From a checkpoint of a small transformer trained on Wikipedia.
Size: 13 layers, width 192, 2 heads of 96, vocabulary 2408, 5.73M parameters.
Training: 218M tokens, 6666 steps.
MLP neurons of a small language model. Each row is named by its layer, matrix (down: output weights) and neuron, and shows model dimensions 0-191. Each number is 500 + 25 x the weight over its row's rms, rounded and kept within 0 to 999. Numbers have three digits each. A neuron's up and down rows have the sign that makes its largest values positive.
A block is one neuron, or neurons of one layer that tend to fire together. After each block is what it responds to, as a language model described it from the Wikipedia text at the highest values.

L7.down83:511487511480542466483511517510564487509497471543520496515483482509477469468509517469495473482476500500494479533516468512461530483484517485460518529534505514552489500502495473480498466510519494472510505519455523484513493478506493518496495505506498475489529478461508476501509464491516471480515465503485489464505486496507521504492533488490510530471486506529514513534517516441519510503503464530500544473549496522511461501521466528509554509491540555493489482514524536561474487452511518521443514488455519525452490512518526446533506506507457464544502496481508477530462541448540506498
Responds to: Numerals and word endings

L4.down19:578497505476522530536523516501489479498549541495480477488479546474515413521492465543528488511484489468492455496464455475505491540522489450463545492515476469553464471498455516487515517504484522531512467503513483517473462526473508472474519512507490468504508464480507483489481532513498487502459473502479474503524500518486527543511513479529518502516503496521522486518486494528466441475454510495518468499495478490488478491471504459507460484540530510509500507490475512518500497493494497483484486512489502477488494482488466468520541486497511518510497478533486532525488477489574466502
L4.down41:491468460506474538503511525487481491491540471487468475485501513494486516488507515475468474489493499552497489428468519552537490472487473463453505474492518469526534462488480545459493465450514514524481525507517542516504540512523526474488524450529496509477523523485531472513453482521461524528503486495475483484482480457500499511514466494448492507463520518489499474510487493548485469500485554501553521505505466482492526488501489471519479540488431489512526487532514526531514473496490496524521510489497469471529505538511512472511458508516465513496471496465501506545489498497500496520
L4.down65:477543508554530491483502495501504479494532529519501517482518515529496478537476518536471511535511490500506480463500482486475464510538503534449493495521514506457515454505506484516521512564422476541549512486506516463466535510512482478519505503502479453468514483522508470523457521524469498509462517530506477521484503527484494508500494480491507463546514510502486449514475520510486537476508502532504488493481523489520527490442480537515496562440479481491527503523511508493476462494519496509471441471468517459452497485513502492494473480505501513548509516508504486514490491533494483458
L4.down116:485502553522532491457548521510468479482498512502504511480510466498501495491489493518510488481503483464528531527480466479480505465450503495537489495599526476486502468449514494496517466510504483531506529482481492461524479456531454497458516477499471500506470463487520481509544508482496483504507447494456481499532495528503471521491505534541488517463500491495501508460478511518513486510506562522520468490509512457471461512522484495490510529438493482476520501501467512530533462536514498454479487516438512495493504508506465484513498492536505509495494512468524526497497517543458474523
L4.down125:531512545525532526503510483527514507460442510532507445512473517483497395486481498512510495477482502501512528527531534481454450494501518514545506515511503516492484488461462479503531518515548489516476488506526494530482490533517475491460514519502448535505455519515513480505492497529520493519464542502460466507545515487471514494489503537497523492475521503517509493509480460501522475483501485495493487509503493521522478513501479528497504493525508494475513468563492518518513495533451511512520482471498473541455490460501480455473509447505487509482549512494516571492516504498520501495
L4.down176:499550509497497492520482488512500508520481537490446495537511550502533540531489552513556495473542537510468484517538498507476503515497534467456506518464460542487525485475490468533523514502489523516490526486496528516489460509529533495503538473512491512483564482478500582541478500471494490525501490490490497485513476495473516538487454527529527473497503516465507521482555480477512498511463545529520516480515509528467510537494510480494520492500525533507499518513499491507521482522519468503443509503481519531496514517503488509479493467508528563538465516446507520497474495498525507484
L4.down266:487526475468447540481499503490515492516540464502512469471513475524448492498508503508539465491491495489505514473474497489458475544450583459496452459504509493513480524527482528463513507511492534506501470518517490519514524542534493485484515508493492460538488477503537540510514471523477511534517473480479502529484523514540468501536511494475446463489452549508460496521485530503478455501509491498482504452470500518421467512538500507506489501494483473535518519479509470479475484512501480509487490520490513511488531492526488471496521482480448527490508539498493518481473491481517485522
L4.down312:527512506492541524481497506505465541483481477480502490503517506489491405494535467510490534485530482514516498491495539487452453520518506531487546501504432508505441497502469494496487477476491515511481494478451458499433449468529530501498518506532480494520503514486474478499534509494494505517502495523521523458521501495513491508469515517516501498503477483518553474441521501509484501531493489501474503486489538454521497514536491532492527481482520550460499515518516515528543506474511495475505461462477461495506545521502527538533494499510511554502564500518489500481520512507518495525
Responds to: Predictable word-completion fragments

L4.down60:502494468478519506496470512467497469529505433508465533511497513492468457500494530527533483510522511498510514482452476499559517483521511494548531480527565472497507470455529452481480454469499529549531530520485488473502505515471502479497484526488491565519534487526485489475482474548492517512526483497476486468497533485520499496492487471502496502480515483490494534501494468528471514491445517471511517500451533471530492506467524477462471489463481444500504518527518527500505503503511466474505512525467510501503516476522507473530499518450511488467467515512536502468483507565490506512
L4.down67:525527503468515489498470467499462516503476511503503536515491517526457480500509529509515526480511505509443468471511503477506474514478475471549488521515502496517507530482507513484443509489503506564503514523480518540518519490490529515481496491532455489525533495504493482467530507458525510486479501495516538490506491494516536530524494484513540503500524509441533484498538515505527503460455485490526519471530472512494527432489479511448506491486486509485513506467453491483469463563507466554481520503475484523521517538476493493489506468481487499521487544525443453504491520455458544491
L4.down118:467541486494479530470490480504509527516498490482524513477487479468515488500511500421469459501514455543498472506491507513523475476457482489522501467488468498494482523478477471508496469501582532464492536464534503465472494518522509442481479465558510494469537460515489539477530506491485490513504508506548468532499475517526501560479506510483565441466530474467550482493491502507496503475490480461502495511499502524507549508464499474480518495502524495511499504503515510456543489471504496497511484490480505496522504518544482501523499488502511481484487519508485458516502484505457497551
L4.down239:462482524489523486529507490506458502479552452489527500489524474510548510454492458503478530506506500471477461504472461550502451522501439482494487507467533496497501499505494487454498471496465514521510524452459492479465543467503520532515465543488527506472499494492483544491494501485508459525504461454532529480510506538482424519519499493530491483507533494469477515520491475518537489478531540521454481490470497531497485497526489530502491483446524488535548505485513530487478494526501499547506517461476519491479516492507508510503490441511523495487513456511516514504482497487484485505
L4.down242:558511478495473482538538486493458503526496515503517503524515492488505385485472524481485562503466507477460519500516468447530537521509505509497477510463474500493562474482521491565522505491486511511481477488462473513488494502488482495477466545485515489519503520465489534530480505440486511452493521491482529494524521492490490502484503488491512472500491479520546494516519495490505509493502462485528503504469520506502495468524473489529521505512462467491487551462485478525497479435493490480532529482457518539499507498494465494527462496510495485501535523520503485490530521467502475518
L4.down246:509478514569491489488522529529513541484541494542505518513499514522514563471509464490478466492468482529498504516483488447546514505489527501548492470503470453514505507476504520484494471512523472497554488481495512509516518521478507482511463509517476525483478454513487502492463510496538545483494495509500513484517484507544557529495464477564499471463530502494484472533501504533483493497517469500522522482516533498443521476526495517505478522476500493478513479468499535491456479460506506524513518505440527493459498486509480465570495518485536538527496484493473497498551519496519506485
L4.down307:500513520494452489475512490491489538526541523515476517518532459529488478500525517483519511499465494463525450502491483513517484480533528483498543472510466510485520517509543511521512495505487504488499524487486536460523501487503500493548494517483513518526500490490495522487507498460501499464487522524471520452512544508534451528502466504474522492477489513453443518515518495466482518484492498464517555504521490500534550478517482492494511492511496502504429538478529495474487495458493512531520496597487483511546509578508526454490467491530519488490519471487511500507472504536492538518
L4.down339:522475551528519502477446433494497509545470498463491492502541458515504496521499517475481480477475496571538495529502517485541504519423496496510496485502531515495535516512500511516493477518464512513507501484458499502471493478508474509567524503509532489523440445514514477464502517488465478462487504491534501506497476480501469479476548519475550486518481512474501512522445490466516515479497501489502512495495482496499482480461534521481505476508511507485511518537488502483536504510504517496466531472511531511559521533536450484504496513495494509507455482490483443458518497483494498524
Responds to: Person given-name endings

L4.down37:643500547493527535492515477503462513545497494491510504481496526449523527501495521490528460503515491541527466517492487528489517476470466484497523522481501525523532541496477494481486496517551508509492486508492509537535500499468499482490515502514497504513495471467493479509521503492534501529497450531477518502514505524482533496510451490507472538532498505462517523520499502503503462523488500476491536467478536529490478508491477546484485489460456475543481511467451488486485473542538522519471483512520483503519532503487525509472499521498485475531468465503483526534515483484497501514
L4.down50:569523504517510471539505492493479509523466508540521481507521524498480507557531513460509507491556512526478488513517502520535500513489497447538492500505456544472481493564516493474458542502536488543512484536533503505516527474499525516523492501503501532509508491495472478476523540474492533498508482474479458476479494528470507538533472470463505484489537471501553487477479496528508508501482544554484495480495472501498473523519530456522507511512524484492504522520464511515498501516508472545479503485493531434475519508546494502522520521526473484503538516484530494514483517565493512501
L4.down59:549437497488513481466484502521478455476492494509484525494522513519530496468471494551525496541511523477481474509505477547498522484486482483447479530490537481503480501480505460522517513500499502488483448534568523499529508506496480507493473502456492512475533509528487493495539531520481480499492477517476513462512526540544536513483536501447514531466521516472505477498487526482511500507523543482463482497438466468479515493499479535561483476548517515502501508556466507491525509490511459486537495487528479496521487484524526547496472487479483517557483489492511460504504507495504498477
L4.down70:521482502492502529517488495527456479517539480501463466507486476486497529508550466486489523501488487496505483509491469549487495550535465498538525466521490489522479510481465500555494504488503443496491504518455478486507516504481526514563526540509534535536537529495500488496498509525472505485456488530545503531469551471518464520443492501521532457449528533485485519512534458493496499487470453453522472470506549491513542456480519493480486483508546475507514483472504488498506495509523504500516488484521474483527539474509542484463522487515486458497488522471490484493490487496489511525
L4.down126:559493487492502550541505547454479505519486522491493477576526538553502409498449514566528486525537560506475522533497521520499536454481522520494482452503515503503485550515500487496449510494473530489495505485477502520498486498473513552503488524499475519508499505511537489528511516495482520497480510486488497525477514514513488507485493505514501473458488495517457497452535453515497524507510494475516504509515505474484486496470517520524504493499494498542462475489474488502510466516459483503502512503489482466532515499496501515486474508516505440477479498507562477521515526458499496481
L4.down179:517485471470464511509554491500544471515517507479483514473545493518438502517492499529496502544523507461466465508479524481505496513517513495502509536513451523508553483486501534496462485488483520528522469506449465494505540518476482503513523489521523509472531531509506537466521523513538544464481520525491491489533528491529476481537485524507519530505512495496492509506563486499532472508505456487486527457436477485526491484447492548513500471468499500495525482501513489521509529513485541553525467452493461547504531518497494482496517484499536529496496488524495485512510504475482445475
L4.down188:508501537535533530533486519505499488458491505464534511437467523505520513521541472507505504508529486515504536489555506480468485482511461551543493536481479498508533516513527510520521490530503510465481527503542508510486444471486503500505497529486494441461545475518537496534510496474497494516534474512521510492554493502526519481525499467497484518532506479498527501511537459542490472468484521509552513497440466530506537475455511539541527441476507537483516482503496494499507517503487471511519521497513491514538523491507502474523472536490486531471543491546513510497473487506508516506
L4.down210:498511506541494517468442487521492480487491520456525508507513492535512522501469518496543512484514505498473508485484474511565517550471548541502500524483487473521496489534487436488500523490512507473531512532471520485527479471488516528516468516478443534510491539489538515498541526490488482512472508474533455520510543493513492533497488477521500534498512539488536525505488484471495504492511496493488506518490494494536507498485493504536498505469472509568486481453441527489471464550520482522552514520489506500529512436540493537481517511512492464533501492489505476531479466467500462498
Responds to: Apostrophes after names, paragraph-final periods

L7.down63:527539507529493455539515466479476501460522517560543486527482473554492406524498491430538488529494500523518443506502479483515498505519460485523488515502497487498514495480533507488510500504514518529476517484509503508506503525462537492495518481529476514495495517491482533464494507468533501525500480491519501523512472516545455531516523501537495547482498496456525506526495501517559524474486497535513525464505474483515513439478500504511474455468496480536517510508466524493473522530519473509487533514495475484482460534484493484505523470474481501508500515511486497531510548499483552493
Responds to: First-name endings

L3.down155:481504475467484500503524468488522499502454486544509442478461460454505506526507455523521498452533465515511459485501532482503458486459528518476522496517490451483496544457522519542479521487477484502511535500515481514495534506491502503534493500505501458529559534463527476530496542492533506491472522504505465487483495541473490538481501521524529516507491484535484526504545550464481533523491521534538485550529455465454508533495499480477497515512504517488490500448519514464512479476486507488494459469502462501521528503479495471491478542508517500478478485517486470503495496500514508530
L3.down190:495493480509515448490481505470457512485531507507508530494516449534515387509471584471486532525499472558510519514512518523486503484517469500500520526504506516492481530499493484507485490469498478528468526502485489515471509532520521514470510522499481498465516568483474491493529475481514516526501479507531487492512495530512530501496514505519502425512514509505507486500456498467461483479440480498504500524505484527486519513495520522535503498506498469478504531495495488483532509477538531497510514520488529499496499513484484514561503504439522442527470468459479501529509506526517480517
L3.down209:521527512502460540517533501508502487476450510493503537478520459487495447517504535506497484491517492489549507464501473444508504481517494498508492530532465479521477496480573471488480486477516494462542525481463477535507513521520514500512458475504488463484535516496494506491517458523456518510517526488505474494531514544497501481522489491499547526499507470566506538488521520430510485499458522524516492516489508523521490517502462478512474495472485508519527487538523494479521488524528464488503500493494528528538503555467497499494515512506514461510486548505442468508469566531502526504
L3.down233:527489510483493457467506488499483454518513475470530458488431472511470498519498516513489467484481462530456495497488472526503515483523512495541543473484529499489459520465489516478501448474486441497493477486495492526492536524490495466469502446472451521516497536500481509538467504527472526521496519521492481490477513502484483483493495505470511494468515495482512508529541506526519516500482492513525532533527467480510458483490490535490533544525513492519526432506464499459488496511511471535503476468461505513511516548514501473503492488501491465474491535517498447561486506518463500452
L3.down243:545541476450481478500537509521481478458429518516512494485537521494466492471509555497487525484490519509465518485537506492537524508514528508531463501478491493520503428473492518501514501442532547524500524524519497518493523480544512488503515515511494488518508469476541479489552501506498485520453459518502519531520481499544507498505536485515467514545481497472531462495509490518443501503486465495478528440521544472497435497469484516465521470500522502481490521476503466526538452505478518484527494511490476529496507465490507478517508495503506502489524475509471501466506466502493506505
L3.down259:535504538499516506508545522497454476498491503515511461478522501476508425502567489527512477471530493474442435499489518544517515530496511476499559509479496483502494536466479488494470495480476503500477486524502467483482505502507510471519535521535491503510531522510560504520549510519488518490540504462477525518496474529549462480498479518483530504478495484487502481522563524467487494477512494533448470522530531520492513517456509454507470497514478500505494485490480535478485520522482533505509492454521516508540480502483472490486518503499503524495465536486512480476455494442520502496
L3.down300:498472535489524497532510468487486504544506446540472462477510431471500500526508494521473521484461520531480429526521503504440482525479492485516537510491443508525493515515506498451524464515467506483480460512505486541511481487513468497509505507502545502492511494500492519529479498500532462485529477500479495513527511513509574491514486527514473521448514507497495461511543508509527497475512475538478490469534512496521508533479466495524532495526482510507450462483524507495489558479535512514536521483461449484527519477515491488489468495476542476485467507483528487522488508522522488510
L3.down350:447455496484514481531520477512460487524496518515507479517525470520475435504487475449490483508539489509533510502486465496479559461514482502480463477503506467516442515485517464532439476506482493498517520515495480466523470514508515501495479507492487492515521519509491513494519474492496490506507444483494501528526478468511485467468466493509485501518506482453496516509542533470509471531499488514492500467556494565501504502553501537494478476525516485474492495505489515500476482513516464505460491462523502526461529468437554503516483480507493442523475482475503476482488514544472487464
Responds to: Number-word quantifier endings

L7.down171:473536459495508495497493488519492528492494519510489551528496499478485537515529511469511493482484551465495467491480514537519469497471513511470484525544512471513514464530495507518478446437530516495523517511533499554513513539515506528472516489487536522543503502476503502472510507524526484501489501525552511494502480507476507500510462482529496478502548544492504535476508516504524512509492502486509536489545527538489502499473513515519499466452493467465521522503479504448491493468530491454479527525462508491489504583544481482443465510515508489537467552485516497470503464473507507524
Responds to: Mid-word apostrophes and fragments

L3.down132:529501456502539472522500470483502468441492497522472511529505540481490467545503505494528492545475509499518494469484503438568509479494483467505507498497497460550485523477560510561473525479511524494506459539500519497496532440516530453507507510458470504510508536511506481549505532556488489466484485458484506484481474521484520449476502449530506523512495499522476513501520533478492486507493473518529517510487511535519489486481536469485476533529478492493492489511476502536442497465500533503498465486487508485526489532524498471508533512485541491522495509517496483511519500465506505506
L3.down152:558472509488504514489500531504467514520489504493484558453445471484505564467437542506476476487532544515507504539513551494471521525490498510502491482486508507540491479504527515479535509447473473480531484518485512510494532514495526485509524517494505498530496551517499515521482507470541520506505497474525469512505511509480518482496466568505500507492498500504528503494469487501565510500477492486477469491519469553482526459510493509492519501524474462532507504474468504519490509532447501536515555489485463493512506515481485495523486511495484515530484500466498493506460520432544465470
L3.down180:527498483468508507538538484458523549525510504537512561492504472494545476473466494505461562462471497514495506513523513463518506513492456510519487507496502517494465501517521492521511523476506493476474508520529473500480494464488502486472498485506487490527473511532464495464489499496448447532504507498524518535521459538497511492533456470511523499512514522483473482498529478498536458489548487440441508485520513503478475549498521479507504474479485491470480533530463458519495512509503458457547494513514488517491522527474456501524517492499481517506505504489499559451538481493536514512
L3.down213:576541513494502487496462510511476483517499554510491485465485490553500516496477511524523548506534544455474492462488489506475470493528489480479519498513550523502454484509460494489480440509543483507509465516446514499494469502488525500498496535499535455502531474504495512507444480492471513517474510532491486473502516527482479512482486537496482473474537531494501497482488515527485491466529508509514482518491490518462491467511484492517496482483523495526494529504522522520487451507469450513440522458455528528541469529491500481485495500487534530508453513526484513486550527527498467485
L3.down236:540526455506493535498483492537507501450486503524493495478465450541517497543512478517521465507461465522542489476515503509525456516478491471522483506465448549532535518497483481470525458513511461527502494507514498490509470527469505466516469498536465546526506519508480503454485489474502502508497467500502509480495468494468511523509456517506499460491514489534440468506503483519526465489492515526505468488501440544475504455505503508466491461563531523548440483504496517499504507475520481472503511512525464511520496482473501470522519473478514489467461519485478522505527498501488487482
L3.down279:525504496490475518545524518454522490472495463491457528485476514503447524513475508526517499531563483562515511501465526509493499459508489479516521493501475505451515481490505521474447474529511486492509435527494450464519500503530532499504457518478487512497520478471485474556525513513506536490506491512493523535531480483459503522507550539520460517533446518535488481519531510489515445477467491510522514539499479511481495538478501437503480503499520503523485473513511430510548502481478499512468488527546479503501507485492468505494511481489517503507489502513474495505489484494490536526
L3.down298:625482506500442513539502503516517454500489489508488509456505498481540468467497430489510518486479515500506476485491484513498505487518512524503480463523468518520476477522514472482503524515470483515504503521501500465503485508532523491477527512503456530479530546504496491480494485457501469508515512519520526425529526527463520479495515501490517456486492516542433513516496478513487489477540496531491496480497485484512499488504484533541465484530497440470475457490476530501530540473485531536521491518487496514517516487498506501486540507515513520498480486524482545483527500527516501490
L3.down301:598484520539522505489541509512483514481495568499497496462522508491494462490502484479525487457503503482514522512505467521493497500454484486516531526517498514501474509485522466468514552499495512511544530494544471529494494493515482501528515479522472445513434488504516492493445550511496486508501472503478535448509516532476525550504515480528487478495480509484504496478502532554522476467504515477480487425459490461475503511497495483495490495458484548473446491507508488501507486467502526503532511510521502514506495505493531514488506514529494519497509503559446526505496528506515498503
Responds to: Word-start fragments of names

L3.down0:525452517477515512456468456476483514508510513513492477510466478549447451520515505507507485476505504451523517502485512517512489522522500515493494496477455482513513509476494484516549494515519472532550471497479524502533525500471506531479524523510495520542474524492514473478515516481516493498506516503521523504525478508519451480519450525456508518542452506502530520482512508496493492519511531524514566524508496467526487464490485582489489519481429511483516547512497500514487480530531476516492495536508494498503458504488456516476514475459545486542514523455452482498466512516498481494
L3.down29:540481530493541524457474509492527473490544506476539508472501499461491442505549518505508476512507498487509464483481498475501502493477490466539500513499513525474465504479481579514505432485529523548489506514531493476515513513478524528486540571494484522516493491479450487475505444500434495487501499478506511500514505499490508497504463497516464474498538478526504480531481501510465460528493527509524482558479529483488509520530491530485499497474508521516492490484483487511492500522540499534483429504490490474504501510513536489454509502436471515507470486549479488520484504518499506497
L3.down75:544503515483466512500462480516509540499518507484540541456497486549453455517524427492504500476516490478515470495494479476465501525483521493471479480525473500501489514523513467433556520500512469488479493423464549493462467525486478498488479492538523507474520506497472476497555518467496491510499485503495495479506492504486512511483465495502504498496518544468499482505548492484510434512551473496498494488497486493536493487516476514453507490460498540491499466482508517525464528523541483456507526453504493484476515492497498535466519509460507526492502525473455483517515524513496489496
L3.down328:520505499470541509508490488510499536501543542495480490501486480511518439520499495496479536517519468482503485492487514543503490494540511510497530531507522516494474527463509505491568472518517487505510519460487494497445487474478493490512522488522453492472487505469460471467489450484494502556527445494490520459534482502504476506475514489537487515531480482495534514512494522466512457491486526561504479515524521483521501493515516506493455461497516570529441503424517509548487467458447500517483507508508486488507522516508526502549520497503511499502477472533460517516488493492502522477
L3.down338:467503510566507560506512488455506469485488501545498477504475493541475380472529523495506505489514513501521487507487483531486511527432439457489554524527490504531505529484506496505481488464484478520525482515464458489479488497471482492436516498498492495535492522481500513486532510513512477492529512501494483508520484502538462494485489476481481526510513527512471505507535508456531476460507502531462518481536513492511507500479529526514552518522501518495468472509536503503520519500502522496468469519517491472535494537486555478496485470498494514506492526516515493532464498512486505490
L3.down339:541513517468510488504524535508475463458504507485517465524513534494475511543512508481514470507527463480480513474521538528484478506524490531520510538485507522463519487523470496508512440538490525541495512522504532494447471437521498508527508493477463510499475478497478500497488520517517502471499491537515520462455490517488482527532485521473493459503448539544498533496552518476541488489467501491473488482516514489511526477488471507489521514538500501455491518523513453534526522470484501544523447488528500489454483501497526530452545508502527499508535511498477491523547468529535509480
L3.down349:495506521512502483496532515531474506509507527521513505481513514520474480492470484506494510529518527488503503492508466508556467493477531500540516527518509486497557445540494516502494510473494474546480502514471501444480511470496498483505476509523495494520479502515494533508511485505467512449492548514489468497516489486488443554541505491507464480514461450494514472515500497481505488453499506491447521526472534543469484467420490548501518523484472488500514486529458521452480471551536473475517484505506485496495541500528504504501527512516536483489483512506452469504481449501431495495
L3.down368:582500560513514470491516474481514473474537539481532507459492517530481525521475518488506508527523484485524458494499478496526515511460488537563490460510511485518517506565440523489549513492507496524534507485439517479473456507476480486476525508549491528474496471488501533501528472459480464486509519471467528464513489499548461481510470462509496502496520490532522502505492489477487462508472512503490494519464520485502483491487503530502515490537486525477479491530538492548482498496484498506474505487549477488517482511476502530441481521514511503506538487515461521488497490510490528518
Responds to: Word-final piece of names

L3.down12:480518548497485479465509499491409489497524528510515519529509504556487531483550499503467502494525539461560492481473514473533483501488500529532470493529492501500500497483506496499526504481511490479493546506514493510488520548520497519532487500483433518490543512510498544478517464496502505485502465446532490507493497483517469467497581508483492472496513489528505495481462491499534513504538470511484553533474500512483486555497501473493536485554532491506486480532501518503471537520482446524463531539481521505518482531508522491518463489500517494517494482502501508470502503472529499540
L3.down89:468526527476487536497510497497433481505510499488498550480473488531537442503438473521500524494473490479524513539495477461506525520434502501474490462487510499510481515507497510491523506494476529497566527471527565512533493504516467525526497474498457517519529521500497458491522507502499508524496545474506532498471457507483530484503475516514496480510515495539502533519468498555530499475531477533521483515455478527446466496543510511481500469543536514506499522505509515524521517478557496524468512533476501523510507488457498504538465504460525503494488498531516475485511498523519508506
L3.down106:537494453496507480464466508503533459497506565439485465496468541523490468466513483500522469449489465543467508481509474500526525479516502539479532494513492468498459547492459468442517494518463505516568506507487496535503495486493518496500494512512499516464521469479533484458572448498538494506498509480469508473509501500454494512517513482483486463477508518492455499509522468457519534495517501484522501488496474513517497487485509518503492518447494509532468524477510514527470528511498474506488492544512478495480510493497532506463525484513500462509459451522537483492489505485511517509
L3.down121:507484473499514496505532487522499491524452509493484521548523517542473457488498445514527515501515509511477536498532507525500504522511505438470503489494474527510438525513512464488501508483489504505489502555529486467491504523513499539511525477476444499477481510507478495527491496487517504501531495548451466503516520520483543497527448568488500543519518523469464508521498472452512457526517478486502468496464494519511465503504521552500476477544486490460521502469506481507519502521520503476535455473521468506509516469461471508511473560475503529476519516486505461519513458475511478486
L3.down159:547496457464540538513472452565532513521522539498502537509465538494503474510482512494494505503524513484477517539509472478515495504506520492540495503535503522468472487528454554499535468509489552521491555543520510467490516524512523540506512468474492531478520535465483461497502453469518491503509530516522442488506465469525484514476526504484512502564469514498493493413492506468519513528500463483510500495524501539526532515487517477523486493478513513516514498506508463481507470508509536503507493479530502482489507477534527473529506509534495475496518492509493498494483455523467474513
L3.down175:539461497479524465469458486492503497469489514469497527495531469515463461494476496499497429502502536499505435491483507518542463512425478529469496481512478552507497507517496491490542472497517519512475469506478488505495526478469492478535509531493481520500466556491458546477498487496477572503473483477507493490516500517485478540488486470514469512535461540531476484479481522479492506491535502485531536484506495536536501545519547480505486485496539524462477537484501486496482524448514513476489541489521510539488504467502535489507504509487493521496510509489480496529507520532481472474
L3.down179:546557497518500510492508488477485526489505523514487480484484499485537506457540539497482478500503490485470495469533536496521533481537458488477562528518452517516515539507499447513505501500525528492488542477508495511497477489536480518501529522473528504495516442508485484507481422512531516519496454556531507529520497485514513447525522476528475522534506563525490492479506511544487513508471438507482510483502494502524532508490520475481504487491492498496478530512515475468509489446506510488496465539481509502478462527495476524517480515503546445517502461512520531518534489495479476500
L3.down273:549504517464454513506500464496512508508482490431518516523477511521468447454526535516497537492483483508480447521527531507496507495476517524519497474494469540530474496508499529494452554459521450469448502520456532509525463535453495506512526518541473514556451488509474520463472479461534522523502523480520501463490477525529504514480511494525486504537522519460528500500457491509551537463512471493496513487485519485470514507457501517486479485489524505522514481517503538473482477490494478485521488478477501542516452488501500503525518496511490528533514491505469505474491505493500497506
Responds to: Apostrophes and quotation marks

L4.down85:499494522501494500509536515461443454531434506483514529502473475479480508455560480488495492438473498543486490472485542491503532494443497488516476471522486510494438483520503467533527509489533474451509521506496487494500492476494494509486500510481524515533518501510484495502469473485517517488515488521468501464479463509504506503486494471484466476477521503470480454503491529525491485498534451528485468532511531460509508491517485510476527470526490488490437451528495489463497547474516520521533495473504487498513516457479506482478459525484532551475498521466486504473533452483495526489
L4.down127:509527468516532515509515497505476502554499500478507515479512499514500462497471486510511520497480497475490469504515507522486495464513497498488500533540496476473523484476501493485455506480545510522461537505497525523521529523510493467524533481499492508496501528530519445553499467485458528529510503539467489487507499507470461500511486464495497532551492494501512512518503498471440477497482520487473457520525510510498530537457486456492496524509523483420488502529549516540508510450537509475547514511488466512492527544468521473474446511527525493489489528520483469505507532462515570470
L4.down130:469541492514471503469538485512506558516487451468511532516486513520484508521526503474516517512522469503546503514518492481550495522470490491447468480501501459514507457482471499504480497471496530474501512524513523503495511473486463460475525502531515503463497481486513487500470541486501491456491512502525487474472502523545525497513512514499471585483535498488518503485525498524493558493527504494480573511466498471527517482466550467493536486530485482468536526517495487478485483477484483460539504545519487487523521483469530528481467464539492482546485550488522520513525495513496489498
L4.down147:485481498447528453563468459543455540525514461525488504516514534470528513486504447482515520478454488482520495494460497488507532543541503470486485504475495461493527563519483512506505486500516518488514529483503498559495476525486466523520460515479521527535480509523514479515483487469523478470525465463512521521494522502468498462517485475514495508504497532518517498501535466500549505460499483483474527487506508534494463515437527524528490492548520478510513494506485508508458499479495510497509455528480514486539481501519473485505494465524462479489474513523491511500529540481455527524
L4.down272:525533501484526534506503499473526536501496474511463506529486474449506489508483486477496515458481483508469535498492509508472522508489546448496499483503544457487496525494513494519519466497480512499457533496524458523490495507531523502522562478497447519482533463523476493506454528539516464523493499454485503534546491455510508495471546476540480426502456496472507529499515529498497498533487500475500470495491522487466495500521488506533528517497522490475482530491487509492539504480429518517506499480478472490518495484539494446527539536467531484472505479478492475504479503467504470457
L4.down318:471478508521560515496534441509500472525517506476509442476488480513505467477484500487538476556463475497476500480525497516540502560506486470509485533509472478497435494497525459498464484475536445503475463520496525482520524522543515519464485493504477503538493514493520509510477465503492491458488463507488512478538480476511484497518492532491472524511475509505525478463551564490491514532496511487435527527477457513473488536525494498528458507517494534501520516495489503494501499533489564506486480502501488508487484527478500474496471492500495512455460503519502450516489527500498468505
L4.down320:519509498535491477455500477516463544529470529528483489499492472556526469511507539475486501499505492527506493513498501501478504512526462481520521507477507502482453442468539451494452490497495513507464512523473502476525524508480518476503506518438508466496547507498489496511485516499524504545546505507488511508500450509526481507508528537526511483502473528518471512535539532478532496474508477500457502486511518512542472481537483515524486507484473458501502480496490495478491516481503501532481478501442512524508565511542427496519510511451494426541500534515508473473484478514518515515
L4.down353:559487531481527488455476522522465484435528494531480497498485482478551541519510508504517476484496497501515482509528501509509504542500532535499451503525483486498459493490488497521477502494505467436473480544511519476507485483531511525514515467501547531513483456481504532523475486512499482492485497450501497524508494497488499504469522516482516490574456512461514533477491528504498549478495479467491537450511541495496529521519490510487511471521517504488476536506507530541487471480470445517489484504494500543536463496516499504514541495516510474497466515451540492483527484561508529507
Responds to: Quantifiers and partitive of